config = dict(
    hidden_size=576,
    norm_eps=1e-05,
    parallel_block=False,
    init_std_qkv=0.0243,
    learning_rate=0.00906,
    beta1=0.9,
    max_grad_norm=2.0,
    final_lr_fraction=0.0,
    max_seq_len=1024,
    train_tokens=1284000000,
    dataset='wikipedia_en',
)
MLP neurons of a small language model. Each row is named by its layer, matrix (gate and up: input weights; down: output weights) and neuron, and shows model dimensions 80-175. Each number is 128 + 24 x the weight over its row's rms, rounded and kept within 0 to 255. A neuron's up and down rows have the sign that makes its largest values positive.
After each neuron's rows, "fires on" lists the tokens most often at its 100 highest values on Wikipedia text that the model never trained on; "fires before" lists the tokens most often just after its 100 highest values on Wikipedia text that the model never trained on.

L6.gate93 [117 146 140 122 133 126 120 111 127  93 149 121 115 153 102 139 139 148 123 148 137 136 143 120 143 123 120 129 142 111 109 119 158 121 111 112 128 129 102 111 106 113  98 164 112 121 144 129 111 154 149 117 115 117  84 106  99 103 161 148 131 156 160 155 129 192 113 129  89  90  86 129 128 134 148 140 144 100  92 136 126 141 155 146 106  86 131 167 110 136 105 166 156 143 113 101]
L6.up93 [140  75 112 174 153 140 104 123 101 122 112 139 165 169 106 145 121 128 166 154 170 118 129 131  75 142 115  99 138 108 145 107 104 112  80  90 123 150  84 103 125  82 112 167 174 149 123  87 128 174 153 114 119 144 155 128  82 127 158 116 142  74 156 150 128 100 135 150 153 120 126 163 113  85 156 119  87 115 123  85 114  98 128 162 118 122 108 186 134 124 115  98  81 146 135 135]
L6.down93 [142 127 120 144 129 113 135 147 131 103 145 139 104 149 176 143  79 152 158 123 139 118  86 114  87 112 124 128 129 127 162 108 146 136 124 141 112 113 127 129  84 135 139 145 117  84 128 148 162  95 121 114  77 124 149 166 117 120 106 114 137 161 102  93 100 137 160 100 102 100 108 140 154 123 130 125 114 107 124  95 133 116 192 180 113  95 142 127  93 145 132 130 179 106 132 138]
fires on: "0", ".", "th ", "century"
fires before: "\n\n", "s", "s ", ", ", "\n", "century "

L6.gate489 [159 132 133 131 127  81 105 162  95 139 102 111  74 153 146 177 111 125 135 166 133 161 101 135 156 105 137 137  92 134 159 106 124 123 127 144 108 106 156 111 124 183  74 181 140 121 138 117 174 109 150  99 136 130 110 134 119 134  73 144 135 134 120 122 117 148 141 114 105 106 126 137  98 126 130 104 150 163 132 127 140 173  79 138 139 141  92 140 129  85 111 129 130  72  89  98]
L6.up489 [150 178 125 106 129  92 117 127 172 151 125 128 117 159 149 155 120 142 147 118 118 140  93 119 136 118 146 103 108 100 186 121 134  97 115 127 155 140 166 149 119 157 100 137  92 124 153 137 124 127 138 151 144 126  97  94 121 144 101 121 132 135 130 135 104 130 152 124 126 110 124  80 171 136 140  69  98 107  94 141 124 137 115 133 142 136 124 106 149  87 107  96 114 101 113  61]
L6.down489 [156 131 167 139  75 106  98 149 139 141  99 116 138 139 114 123 104 107 146 121 128 113 102 127  97 105 141 116 155 100 128 131 131 127 123 111 132 139 121 147 127 128  92 109 126 141 101 111 102  94 170 182 131 122 125  77 108 159 130 142 130 131 136 154  65 144 123 137  87 110 127 112 139 123  95 131 134 107 108 169 126 128 112 146 124 153 119 137 128 112 109 138  93 112 132  65]
fires on: "=="
fires before: "\n", "\n\n"

L6.gate986 [158 120 145 118 113 120  84  88  94 123 115 122  98 143 137 113 119 132 152 132 114  89  63 160 148  91 170 121 160 148 106 117 115 185 112 129 110 139 106 159 136 140 147 112 136  93 156 100 140 143 112 112 151 142 161 163  57  96 102 161 123 133 194 147 145 137 123 121 126 129 108 148 175 115 114  93 141 162 143 123 137 132 155 156 157  84 125 124 152 122 160 113 134 127 127 108]
L6.up986 [ 93  92 135 150 149 100 103 114 124 145 169  98 137 138 150 176 141  73 128 151  94 167 149 115 148 151 123 152 124 132 114 123 122 116  97 148 108 106 137 151 115 104 123 159 130 140 146 128 135  97 112 110 129  83 123 152 161 150 141 187 146 114 109  95 119 135 140 105 127 134 140 104 100 127 101  96 125 120 152 121  86  98 121 137 153 124  96 139 124 163  93 168 143 121 115 103]
L6.down986 [124 129 115 121 125 146 128 143  84 120 155 157 151 127 100 122 163  97 151 135 129 159 153 118 132 141 134 108 157 131 107 118 110 137 157 145 134 118 129 158 119 149 125 121 126 116 106 121 110 145 120 137 109  95 132 141  97 117 140 143 178 123 147 141  79 103 135 143 135 123 119 124 127 122 130 165 164 132 143 113 117 137 125  93 102 128 106 148  63 143 121 105 122 123 130 113]
fires on: "'"
fires before: "s ", "t "

L4.gate72 [161 145 113 137 124 155 143 167 102 122 151 132 112 145 117 144 139 122 106 141 136 133 140 139 101  99 133 131 107 148  86 155 112  71 162 130 106 140 130 100 146 114 127 101 108 117 120 134  99 119 108 149 143 134 127 134 161 113 135 135 124 165 136 137  96  92 133 130 134 155 132 109 159 141 112 101 115 104 110 125 134 146 139 151  91 117 159 129 142 118 114 131  83 114 119 141]
L4.up72 [ 64 154 114 128  94 119 128 128 137 180 136  90 167  86 109 106  82 130 116 139 151  93 123 124 123 119 132  97 172 127 102 122 112 115 139  89  90 156 131  77 129  97 116 141 145 145  93 130 104 140 123 153 115 104 145 140 149 150 133 134 110 116 180 105 150 131 154 128 110  86 129 125 124 122 110 125 156  90 142 115 153 166 129 122 119 179 100 140 114  82 158 111 111 136 138 161]
L4.down72 [112 135  96  55 154 154 147  99 140 143 113  84 163 107 132 123 130 151 110 129 103 117 107 159  80 141 130 116 148 121 105 134 110 105 111 113 114 139 133  97 108 154  95 156 130 115 157 157 170 129 128 153 125 117 155 157 107 106  95 152 105 144 108 133 113 139 113 149 103  86 171 100 125 134 113 111 172 144 109 110 131 118 143  99 116 117 112 125  67 117 145 122 117  96  83 124]
fires on: "|", "of "
fires before: "\n", "\""

L7.gate347 [136 122 119  90  62 136 134 151 146 157 133 127 119 148 112 155 132 176 109 199 124 158  91 133 129 132 119 136 129 118 101 162 103 173 122 131 144 141 124 102 141 132 123 148 142 135 167 130 140 152 118 127 121 161 113 126 120 136 142  77 126 138 129 126 103 135 127 150 113 145 108 143 134 134 120 140 132 131 132 112 174 154 182  83 189 115 122 188  86 150 129 149 142 117 170 125]
L7.up347 [101 146 120 130 189 153 154 110 104 128 128  86 177 109 106 126 141 159 156 160  99  97 133 147 125 152 105 120 140 149 125 155 131 149 144 119 126 141 115 143 106 131 115 103 133 135 144 166 129 129 145 167  97 142 174 106  95 128 153 156 142  92 159 133 106 118 131 113  94 127 104 126 146 124 182 132  93 151  96 135 106 181 144 159 135 144 138 123 119 102 138 152 153 170 136 136]
L7.down347 [119 139 134 135 147 146 140 145 148 141 141 137 164 141 138 119 110 131  94 153 126 132 120 165 148 141 105 106 127 142 126 122 131 151 116 100 131 157 159 166 125 129 152 136 133 121 137 146 139 141 134 119 101 141 141 151 132 120 174  92 113 155 137 139 130 116 148 135 150 118 135 138 119 132 133 138 111 116 150  98 166 170 144  81 169 170 104 110 108 103 151 143 161 131 135 156]
fires on: "United ", "| ", ": "
fires before: "States ", "States", "Kingdom", "Bell", "Nations "

L2.gate388 [139 109 110 144 115  76 111 118 143 118 139 122 124 131 162 105 137 126 137 124 137 126 154  95 111 117 139 133 106 130  98 125 141 152  76 125 109 130 111 139 112 139 119 118 124 138 152 219 149 144 156 115 102 173 138 127 125 145 110 120  84 101 110 118  98 104 139  63  96 107 135 118  88 130 139 110 125 128 164 136 131 143  79 158  76  88 174 115 121 134 116 187 135 154 149 102]
L2.up388 [133 100 129 117 143 126  92 101 136 141 137 111 129 124 150 139 129 142 123 104 139 136 112 129 108 137 120 117 130 130 158 116 124 150  84 124 113 171 127 154 119 160 105  68 108 136 142 159 142 145 125 130 123 139 145 146 132 154 109  98 170 136  91 152 108 114 130 142 122 116 150 124  82 135 138  90 158 140 123  89 136 135  86 136 123 113 157 125 115 149  79 175  79  95 150  98]
L2.down388 [108 169  88 101 103 128 149 127 146 171 140 104 171 106 130 121 117 135 112 173 132 156  98 149  85 118 169 126 133  75 157 113 119 142 163 142 103 118 140 143 154  91 153 151 103 142 142  97 115 104 104 128 141  94  96 122 130 176 162 157 133 162 139 112 150 136 116 166 130 126 105 152 161 127 149 133 111 126  95 127 104 121 145  88 130 132  81 106 100 160 153 104 105 146 138 155]
fires on: "==", "career", "companies", "tions", "women ", "z "
fires before: "\n", ", ", ". ", "\n\n", "."

L6.gate817 [159 113  93 148 152 109  84 170 130 116 156  87 133 168 104 162  55 149 112 137 126 106 103 109 139 117 160 135 134  95 111  93 105 112 126 128 142 108 134 176 115 124 123 128 130  97 116 180 124 103 134 130 125  93 109 155 142 127 100 141 124 117 133  96  88 131 163 128  64 149 122  88 123  81 149 103 142 110 154 151 116 163 120 104 124 120 126 106 117 134 127 155 119 128 130 165]
L6.up817 [124 155 135 121  99 124 116 139 100 111 141 106 125 110 100 158 116 165 119 107 152 129 133 111 125 135 147 113 148 176  88 101 139 151 128 101 135 114 123  79 138 113 137 121 108 145 148 159 122 118 178 105 121 194  87  99 129  98  97 164 154  86 152 144  90 138 164 160 154 170 147 175 106  76 123  83 130 100 144 105 166 130 120 137 112  98 134 170 104 121 124 151 173 123 131 155]
L6.down817 [121 145 110 101 138 156 145 148  90 134 148 137 113 106 137 154 157 136 166 136 136 161 133 132 134 125 164 139 105 136 101 162 149 126  96  97 122 131 151 111 122 117 127 166 191 128 150 120 130 129 141 114 127 110 102 108 103 160 116  85 125 145  82 115 144 120 194 102  97 101 131 127 108 164 140 128 113 117  93 141 108 131 107 145 145 130 129 157 100  79 127 154 103  97 167 188]
fires on: "=="
fires before: "\n", "\n\n"

L4.gate591 [134 131 129  88 131 116 116 195 112 123 130 152 107 127 120 136 143 126 148 115 127 171 122 102 141 120 129 113 126 114 147 122 136 135 111 154 142 129 136 127 114 123 123 133 154  70 107 143 142 138 124 145  62 120 111  87  97 163 123 110  93 174  86 105  91 137  84  96 141 131 149 152 126 129 145 135  85 125 156 110  98 139  85 132 103 113  99  96 154 116 159 152 117 134  96  90]
L4.up591 [110 107 130 135 123 113 136 129 123 117 141 166 120 117 153 125 120  95 175 116 103 131 139 144 116 159 150  93 147 166 150 163 142 114 145 108 129  93 143 121 155 105 109 124 113 125 139 103  82 107 135 129 138 117 118 124 125 139  69 136 112 149 115 126 132 117 125 156 122 113  70 127 132  98 131 103 156 131  47 149 126 121 102 109 124 139 139 104 114 131 125 161 114 137 156 129]
L4.down591 [131 156  89 103 150 141 107 128 179 127 123 119 104 105 152 126 108 141 122 146 153 146 134 150 140 129 118 120 106 115 133 164 139 123 147 174 120 127 142 109 137 148 141 137 168 104 111 187 127 128 145  97  98  95 160 111  92 111 165 136 119 138 118 157 105 178 128 100 150 153 131 159 138 134  97 141 144 122 121 139  92 111 130 134 107 113 137 111 110 112 185 133 142 110 127 112]
fires on: ". ", "."
fires before: "| "

L4.gate494 [182 131 149 124 130 140 108 158 114 113 116 120 138 138 150 144  93 157 144  93 126 144 145 143 129 146 133 116 129 163 138 164  98 158 117 101  82 120 143 158 148 113 124 116  93  89 100 140 168 169 167 115  98 118 151 109 110 155  76 128  65 141 146 141 106 114 124 110 142 119 114 152 111 113 101 124 157 162  99 146 115 139  92 103 121 140 134 100 112 103 122 140 116 129 115 113]
L4.up494 [106 123  97 109 115  92 167 113 136 114  96 159 113  88 105 139  81 123 137 136 185 125 145 142 145 134 171 125 123 133 109 137 135 142 138 140 151  92 115 128 150  67 139 142  97 109 138 113 116 104 168 166  99 132 108 129  70 133 115 149  96 134 136 182 132  94 132  63 133 120 130 108 174 151 139 101 113 156 147 108 139 108  86 127 121 106 111 115 151  86 143  91 126 133  88 122]
L4.down494 [114 145 130 137 132 167 156 107 128 142 112 128 108 117 106 118 123 120 165 137  82 128 118 121 146  96 180  74 137 134 118 118 152 136  85 113 129 100 134  97 134 100 141  65 108 139  89 158 118 148 133 125 135 131 150 122 123 131 166 109 146 116 101 162 186 120 111 135 108 170 133 138 151 126  77 110  77 106 108  97 175 116 121 170 157 132 115 103 134 173  92 104 135  85 155 109]
fires on: "| ", ") ", ". "
fires before: " ", "\"", "; ", "Cle", "| ", "Agency "

L4.gate1036 [103 168 152 125 138 114 137 109 121 141 100 136 107 156 123 149  71 130  89 124 178 123 113 128 124 144 121 135 131 138 144 112 150 174 165 140 107 138 151 183 119 121 179 106 192 135 164 136 128 149 132 141 122 139 148  94 147 123 132 133 110 157 184 126 126 102 116 121 109 113 126 113 144 104 153  92 138 153 106  77 140 106 157 101 208 101 145  95 119 161 139 140 102 147 143 126]
L4.up1036 [ 93 209 159 143 113 110 167 142 105 103 103 130 135 120 136 158 115 126 129 144 149  95 100 122 138 175  98 122 106 118 144 138 119 186 150 165 134  55 113 101 135 118  99 162 175 106 121 135 120 125 141 110 112 138 141 134 136 158 103 125  99 121 139 105 113 104 106 135  93 118 138 135 151 136 116 124 103 167 122 148 149 162 151 122 175 124 147 136 118 146 161 124 106 184 114 104]
L4.down1036 [107 149 149  93  81  95 126 144 129 145  69 127 140 152 158 167 100 150 132 126 111 110 117 108 139 171 129 110 165 125 123 147 124 187 185 103 179 126 162 148 115 152 125 142 136 102 136 156 148 127 142 138 102 127 127 151 136 127 164 119  80 131 147 134 131 103 101 132 128 133 151 120 134 108 148 109 149 148 149 116 183 110 147  77 199 134 125 102  95 134  91 108 115 161 115 125]
fires on: "United ", "Fac"
fires before: "States ", "States", "ed"

L6.gate426 [145 114  81  92 109 119  85  76 126  92 118 112 139  97  91 151  46 123 133 131 136 107  82 130 101  96 163 132  85 106 149 115 100 102 114 124 124 116 144 157 121 153  97 108 138  90 135 115  68 174 127 109 135 164  82 102 131 127 106 121 129  97 135 144 139 123 103 153 123 116  96  62 132  52 144 148 103 110 133 148 128 126 131 115 165 112  84 142 144  98 103 120 100 114 160 109]
L6.up426 [177 131 158  92 138 131 137  95 125 154 116  99 161 119 119 117 135 119 117 119 103 121 119  88 133 101 121 140 144 140 108 168 104  89 145 129 168  90 143  94 119 153 134 132  79 109 123 146 134  99 105 151 150 123 104 114 134 110 147 112 101 129 181 115  83 165 145 123  99 140 117 125 137  78 148 145 128 105 119 116 137 109  87  89 170 121 132 145 124 122 135 165  96 113 122 128]
L6.down426 [101 173 124 129 146 141 183 154 147 134 134 110 132 115 181 143 103 106  95 158 137 100 109 114 135 149 124 129 116  97 175 121 158 153 135 111 117 113 108 150 136 117 125 146 114 124 103 108  93  82 165 136 104 125 145 162 131 158 103  39 104 138 133 131 147 118 125 108 102 129 121  95 153 154  75 112 113 127 180 129  97 116 157 166 149 137 165 104 128 137 115 157 151 164 178 154]
fires on: "==", "\n", "\n\n", ". "
fires before: "\n", "- ", "\n\n", "| "

L4.gate598 [140 106 158 168  97 139 184 135  98 135 156 160  97 125 163 130 136 120 118 138 109 123 151  96 129 136 119  93 140  98  99  62 137  74 131  96 128 142 162 129  98 106 109 113 143  99 139 149  75  99 131 129  69 140  82  67 107 142 103 140 133 151  81 116 146 149 120 100 139 136 102  77  94 110 133 152 123 147 118 157 119 122 125 127 107 147 175 122  99 133 145 126 135 166  91 158]
L4.up598 [169 116 119 164 147 106 118 106 172 147  99 127 138 101 125  95 103  95 122  84 118 101 115 102 135 118 142 119 153 155 148 128 107 135 117 140 157 144 129 113 160 144 109 118 133 108 159 128 127 149 127 142 140 137 163 129 147 143  98 151 152  87 123 108 119 150  82  94 133 117 127 106 110 145 142 106 138 109 112  82 123  91 132  98 113 137 102 126 166 128 127 120 127 172 172 162]
L4.down598 [136 116 113 137 158 126 138 102 135 134 117 112  91 162 110 101 105 140 154 128 138 103 150 132 108  89 160 102 166 150 107 117 102 139 122 117 147 131 149 122  91 134 150  79 140  96 136 138 114 152 162 140  70 168  99 114 136 106 104 132 152 151 165 142 160 126 106 141  70 112 173 140 123  98  98 119 145 131 110 159 171 109 149 133 126 155 124 142  86 145 164 125 177 147  94 145]
fires on: "–", "===", "to ", "====", "through "
fires before: "\n", "\n\n", "201", "200", "the ", "202"

L7.gate1040 [138  89 180  91 138  71 158  95 179 143  99 117 106 184 129 132  85 141 100 128 134 147 109 127 136 125 130 114 162 108 102 181 148 118 108 126 143 161 137 117 126 155  99 113 128 159 107 128 107 114 113 138 139  71 128 101 114 102 156 135 161 181 106 126  88 125 133 110 127 122 125 106 112 101 141 140 129  97 107 143 140 111 152 111 146  86 151 161 107 141 158  89 160  96 142 126]
L7.up1040 [127 122 167 110 100  99 113 132 109 134  86 124 105 114 106 181 132 157 117 107 131 130 141 102 109 133  99 153  97  60 142 139 117 104 126 145 109  95 161 102  86 183  89 159 115  89 152 104 135 148  82 153 133 128 122 103 125 129 127 109 121 133 109 151 116 102 153 105 123 116 166 107 166 120 113 149  94 115 146 105 115  99 131 120  94 100 172 177 143 127 142 115 126 119 162 144]
L7.down1040 [124 137 123 122 158 133 140 161 120 129 131 148 132 157 101 144 125 160 136 118 161  87 100 148 123 136 150 117 130 182 157 108 140 121 163  89 164 110 156 142 104 139 132 108 102 108 130  88 158 134 127 173 147 136  89 127 143  86 149 166 108 155 129  85 111 138 125 127 130 135 157 168 123 164 103 111 105 110 119 118 152 131 152 125  93  84 123 138 153 155 142 157 140  92  95 141]
fires on: "| ", "served "
fires before: " ", "to ", "as ", "Episode", "on "

L7.gate1507 [142 102 120 151 120 163 110 157 148 111  93 128 134 152 135 147  86 131 155 124 143 112  99  91 143 136 142 133  91 154 118 105 174 167  94 146 122  91 145 151 182 113 126  92  83 125 153 125 133 147  77  93  91 126 142 124 144 138 147 126 116 121  89 151 134 151 141 173 120 143 135 152 124 124 174 144 104 136 128  89 125 157 120 137  66 140 134 177  92  91 141 131 123 118 132 151]
L7.up1507 [141 131 127 122 111 148 124 140 133 147 132 176 138 176 139 106 129 123 149 126 185 125 161 114 144 169 119 137 136 131 142 121 132 140 145 132 137 136 110  80 139 104 100 134 122 122 124  95 143 100 140 128 107 103 102 121 132 120 104 130 124 111 142 122  70 147 132  88 114  77 127 121 140 123 123 141  73 117 109 105  95  83  93 136 108 124 122 144 128  99 124 169 137 113 154 114]
L7.down1507 [164  81 129  90 128 144 109 166 156  98 149 172 153 138 137 110 154 128  93 158  86 121 155  89 173 138 152 144  98 153 110 128 156 117 111 136 149 124 143 147  72 111  99 147 153 112 161 102 111 124 108 160 159 142 133 144 108 136 110 124 152 124 111 122 130 123  82 127 116 164 130 108  96 129 134  92  91 171 164 100 146  84 124 150 131 150 128 132  96 119 107 151 109 114  70 165]
fires on: "| ", "—; ", "; "
fires before: " ", "Upload ", "Episode"

L4.gate910 [150 134 114 142  97 118 111 197 115 118  94 164 167 111 115 140 133 142 119 116 123 150 186 152 118 131 108 137 143 124  99 139 105 118 136 153 118 157 172  95  92 135 153 124 135 138 105 185 118  88 114 141 125 112 139 127 126 139 141 100 127 135 139 133 121 141 130  87 121 126 133 111 128 135 171 114 112 149  99 173 105 122  98 170 152 157 124 133 160 153  96 108 141 118 107  99]
L4.up910 [114  88 132 114 135  73 117 132 130 108 156 146  79  95 117 141 146 142 152 115  93 146 137 135 136 108 114 102 150 124 129 140 130 144 151  89 106 117 139 114 147 120 152 123  95 129 146 167  91 105 143 149 134 113 150 137 123 132 115  79 167 129 173 126 103 145 121  86 157 114 147 134 118 147 146 143 163 122 127 103 114 109 144 104 115 119 173 138 125 105 141 146 138 160 109 114]
L4.down910 [132 104 142  98 135 130 115 129 157 136 140 104  93  81 162 119 151  96 106 162 148 115 129 184 103 114 111 110 158 121 125 127 120 167 118 133 145 136 119 150 128 145 129 133 137  75 158 168  85 118 133 128 134 130 123 118 141 116 144 168 108 134 123 133 110 128 146 104 180 154  88 139 147 114  87 130 121 125 109 148 107 111 121 117  66 109 112 136 155 140 140 121 170 173 156 175]
fires on: "of ", "with ", "in ", "to ", "joined "
fires before: "the ", "a "

L4.gate393 [100 157 171 130 141 170 131  98 133 107 164  99 110 112 134 129 109  89 156 144  88 151 137 110  97 128 141 146 135 202 159 144 126 101 127 130 136 158 155 139  93 119 117 101 137 142 122  93  70 149 152 142 134 140 132 133 117 105 136 106 175 111 136 114 149 110 144 142  67 144 151  85 102 127 113 140 101 153 129 146 143 122 122 133 165  84 138 146 165 118 106  89 168 136  98  97]
L4.up393 [127 122 129 121 118 103 110 167 144 132 114 171 137 128 154 160 118  99 122 156 113 170 126 126 136 107 161 100  89 120 127 124 157 106 123  99 112 113 122 103 115 132 173 103 134 128 114 141 149 132 134 142 121 104 112 122 139 143  88 138 127 118  93  92  73 126 130 149 100 139  90 131 111 111 141 132 170 132 134 139  99 149 122 113 108 159 134 138 134 138 131 152 134 167 166 140]
L4.down393 [110 105 103 186  90 104 108 154 136 133 123 144 110 113 120 106 162 147 138 136 132 136  92 158 134 129 121 133 103 117 138 117 122 148 142  99 148 115 132 143 171 119 144 116 121 107 139  76 146 152 144 142 142 151 122 155  89 147 161 129 120 141 140 192 143 136 153 133 122 116 134 140 133 119  89 107 156 117 127  85 164 137 129 129 136 109 180 138 171 116 120 156 103  77 112 145]
fires on: "'"
fires before: "s "

L7.gate627 [138 142 131 116 149 155 137 158 151 155  81 144 134 124 118 156  80 142 124 110  91 148  89  91 152  80 131 108 146 177 147 104 114 137 117 141 113 120 124 104 118 155 139 100 134 148 108 105 125 135 180 122 122 124 129 126 124 146 144  77 103 119 132 102 123 118 126 149 118 140 156 134 169 135 154 110 114 134 142 161 137 104 117 167 115 125 142 176  78  88 148 128 139 179 125 123]
L7.up627 [139 121  48 110 145 159 135 128 148 134 148 171 144 156  88  92 129 110  87 119 106 132 164 118 113 124 132 116 115 124 177 117 152 110 159 154  96 183  81 110 129 177 129 182 145 139 127 163 172  93 153 165 139 115 119 103 157 118 119 151 123 156  92 127 144 148 133 116 117 115 102  82 155 169 156 170 106 104 136  92  57 142  96 144 145  92 135 145 151 124 133 116 125 188 132 147]
L7.down627 [151 140 140 116  66 130 132 145 156 105 169 144 137 131 125 135 128 138 106 164 115 134 140  91 160 146 137 148  94 126 110 135 164 131 123  84 107 163 131 144 116 154 126 129 168 128  84 140 140 123 130 131 114 120 134 120 100 121 114 112 115 123 139 143 184 110 115 146 136 155 161 103 125  99 152 109 128 133 155 107 130 167 122 120 103 104  98 107 122 130 126 126 121 116  84 111]
fires on: "'", "’"
fires before: "s "

L4.gate1282 [115  90 144 106 117 113 112 119 177 131 132 101 128  82 145 121 148 109  94 127  70 101  96 146 122 124  80  92 147 125 129  95 140 147 122 147 143  73 113 127 128 172 140  86 117 139 135 130 108 123 166 155 140 104 121 125 124 114 144 159 174 133  67 108  87 157 110 136 160 142  73 141 151 123 121  97 108 140  77 118 125 115 131 167 154 131 162 130 131 167 140 113 133 112 112 148]
L4.up1282 [137 133 158 104 135 145 109 123 124 130 137 171 178 125 143 124 116 114 174 144 120 143 156 105 131 125 159 177 151 123 143  95 114 107 107 152 120 146 110 160 139  81 137  77 150 126 125 132 128 118 172 152 141 115 126 135 113 127 110 133 144 112 165 140 143 123 106 130 105 130 165 119 142 133 136 117  92 149 150 137 140 185 122 117 136 158 128 147 155 140 127 110 102 134 133 107]
L4.down1282 [177 159 154 137 140 127 152 166 129 131 140 163 136 142 148 136 124 119 124 119 166 124  90 136 161 134  84 141 117 137 154 117 113 128 157 125 118 108 101 137 149 140 162 142 108 143 135 112 133 110 146 153  99 102 114 151 112 111 141 151 196 123 104 157 118 124 150 166 168 115 147 107  85 132  79 157 108 127 146 123 143 143  96 108 155 124 126 157 112 103 124 126 178 164 137 121]
fires on: "'"
fires before: "s "

L6.gate834 [ 96 124 151 148 143  89 146  87 123  95 157 135 163 110  81 131 164 142 128 130 123 166 145 133 118 137 137 162 137  94 117 121 107 126 139 133 146 117 115 125 139 118 100 121 125 153 144 144 153 116 133 120 150 104 160  93 109 108 134 152 126  82  91 131 119 123 133 144 134 116 148 122 129 172 121 147 114 138 148 143 172  72 134 108 119 100 145 150  71 111  94 124 103 188 159 144]
L6.up834 [157 151 164 117 139 135 126 106 136  97 133 153 134  96 121 175 136 137 126 133 157 119 139 108 117  94 121 114 115 103 151 110 119 144 169 146 134  53 117 140 161 169 116 124 124 123 118 118 115 129 143 115 107 138 110 168  96 136 121 122 102 145 123 149 116 109 103 140  79 133 145 107  93  98 138 108 130 133 138 133  92 114 122 137 152 100  82 114  94 116 132 118 105 118 132 165]
L6.down834 [ 98 127 133 136 125 161 115 137  98 160 115 161 125 148  53 156 124 145 129 123 186 124 166 121 139 127 140  76 117 143  84 167 124  89 135 132 116 140  94 137 155 114 132 124 124 152  97 185 121 109 184 144 133  95 127 115 131 124 141 146 134 107 147 109 107 149 142 128 123 148 172 122 101 132 165 118 161  98 124 160 113 150 119 153 139 189 136  84 123 112 162 121 117 151 151 124]
fires on: "'", "-", "’", "International "
fires before: "s "

L2.gate1264 [ 97 166 121 139 120 130  90 117 111 124 125  75 124 173 124 117 129 132 163 123 130 159 142 117  93 123 129 144  61 105 149 148 133 120 113  83 152 128 157 123 158 105 140 135 136 136 140 162 101 131 178 108 116  79 146 140 120 128 138 159 152 128 151 124 104 112 140 107 122 146  88  99 119 176 137 113 148 163 121 124 147 121 132  91 149 127 165 145 117 141 124  87 123 174 134 132]
L2.up1264 [127  99  80 134 135 109 151 147 141 115 163 142 169 133 106 126 112 133 131  83 132  92 118 107 114 104 118  93 130 133 154 115 142 153 127 108 116 137 127 116 130 108 117 100 131 100 130 157 200  89  88 105 169 152 118 115 135 111 101 151 104 139 132  80 143 131  96 163 143 118 140 162 141 128  87 126  75 146 150 143 108 117 128 138  79 135 140 111 137 114 120 121 130 133  95 168]
L2.down1264 [ 97  97 126 112 115 140 131 154 113 139 142 123 128 157 133 144 138 124 122 133 146  98 149 113 151  48 127  79 118 193 116 110 121 162 165 117 122 144 137 141 119 102 121  98 144 141 150 102 135 106  98  94 112 183 130  89 102  82 153 136 118 147 143 116 126 138 148 162 134  46 111 161 116 132 131  95 104 118 122 134 102 147 116 116  98 109  99 121 107  99 131 134 124 121 144 138]
fires on: "=="
fires before: "\n", "\n\n"

L4.gate76 [144  86 120 160 138 104 136 136 138 118 138 129  92 136 163 158 155 152 121 103 163 109 171  97 107 117 117 157 120 149  79 114  89 135 118 100 109 138  84 150 129 141 161  89 112 137 102  95 146 132 129 126 137 115 123 140 155 150 149 117 123 160 158 141 132 177 135 126 102 105 107 129 100 124 176 124 128 153 138 132 130  97 109 132 133  94 176 105 101 147 134  93 188 135 122 106]
L4.up76 [132 128 121  98 145 105 138 117 120 134 176 142 105 159 149 159 138 139 120  83 179 137 121 108 110 102 113 118 101  99 135 134  69 137 161 124 128 130 124 108 161 137 133 116 175 107 130 123 149 134 121 121 141 102 116 147 158 113 115 130 138 137 131 125 101 139  85 150 159 159 154 137 107  98 142 113 107 129 128  85 116 117 119 144 140 124 100 165  76 124  87 128  96 148 120 150]
L4.down76 [123 123 111 114  84 146 144 129 104 130 109 123 183 135 112 128 144 133 137 147  79 160 138 108 140 147 117 114  95 139 132 122 118  84 107 131 142 133 126 158 118  89 127 161 166 147  96 132  94 141  95 134 170 173 129 150 117 138 126 146 130 135 125 158 115 137  78 105 142 122  96  85 139 150 126 119 116 127 105 133 177 124 136 160 127 151 132 133 112 142 141  96  93 169 155 145]
fires on: "around ", "of ", "between ", "in ", "near ", "on "
fires before: "the ", "a "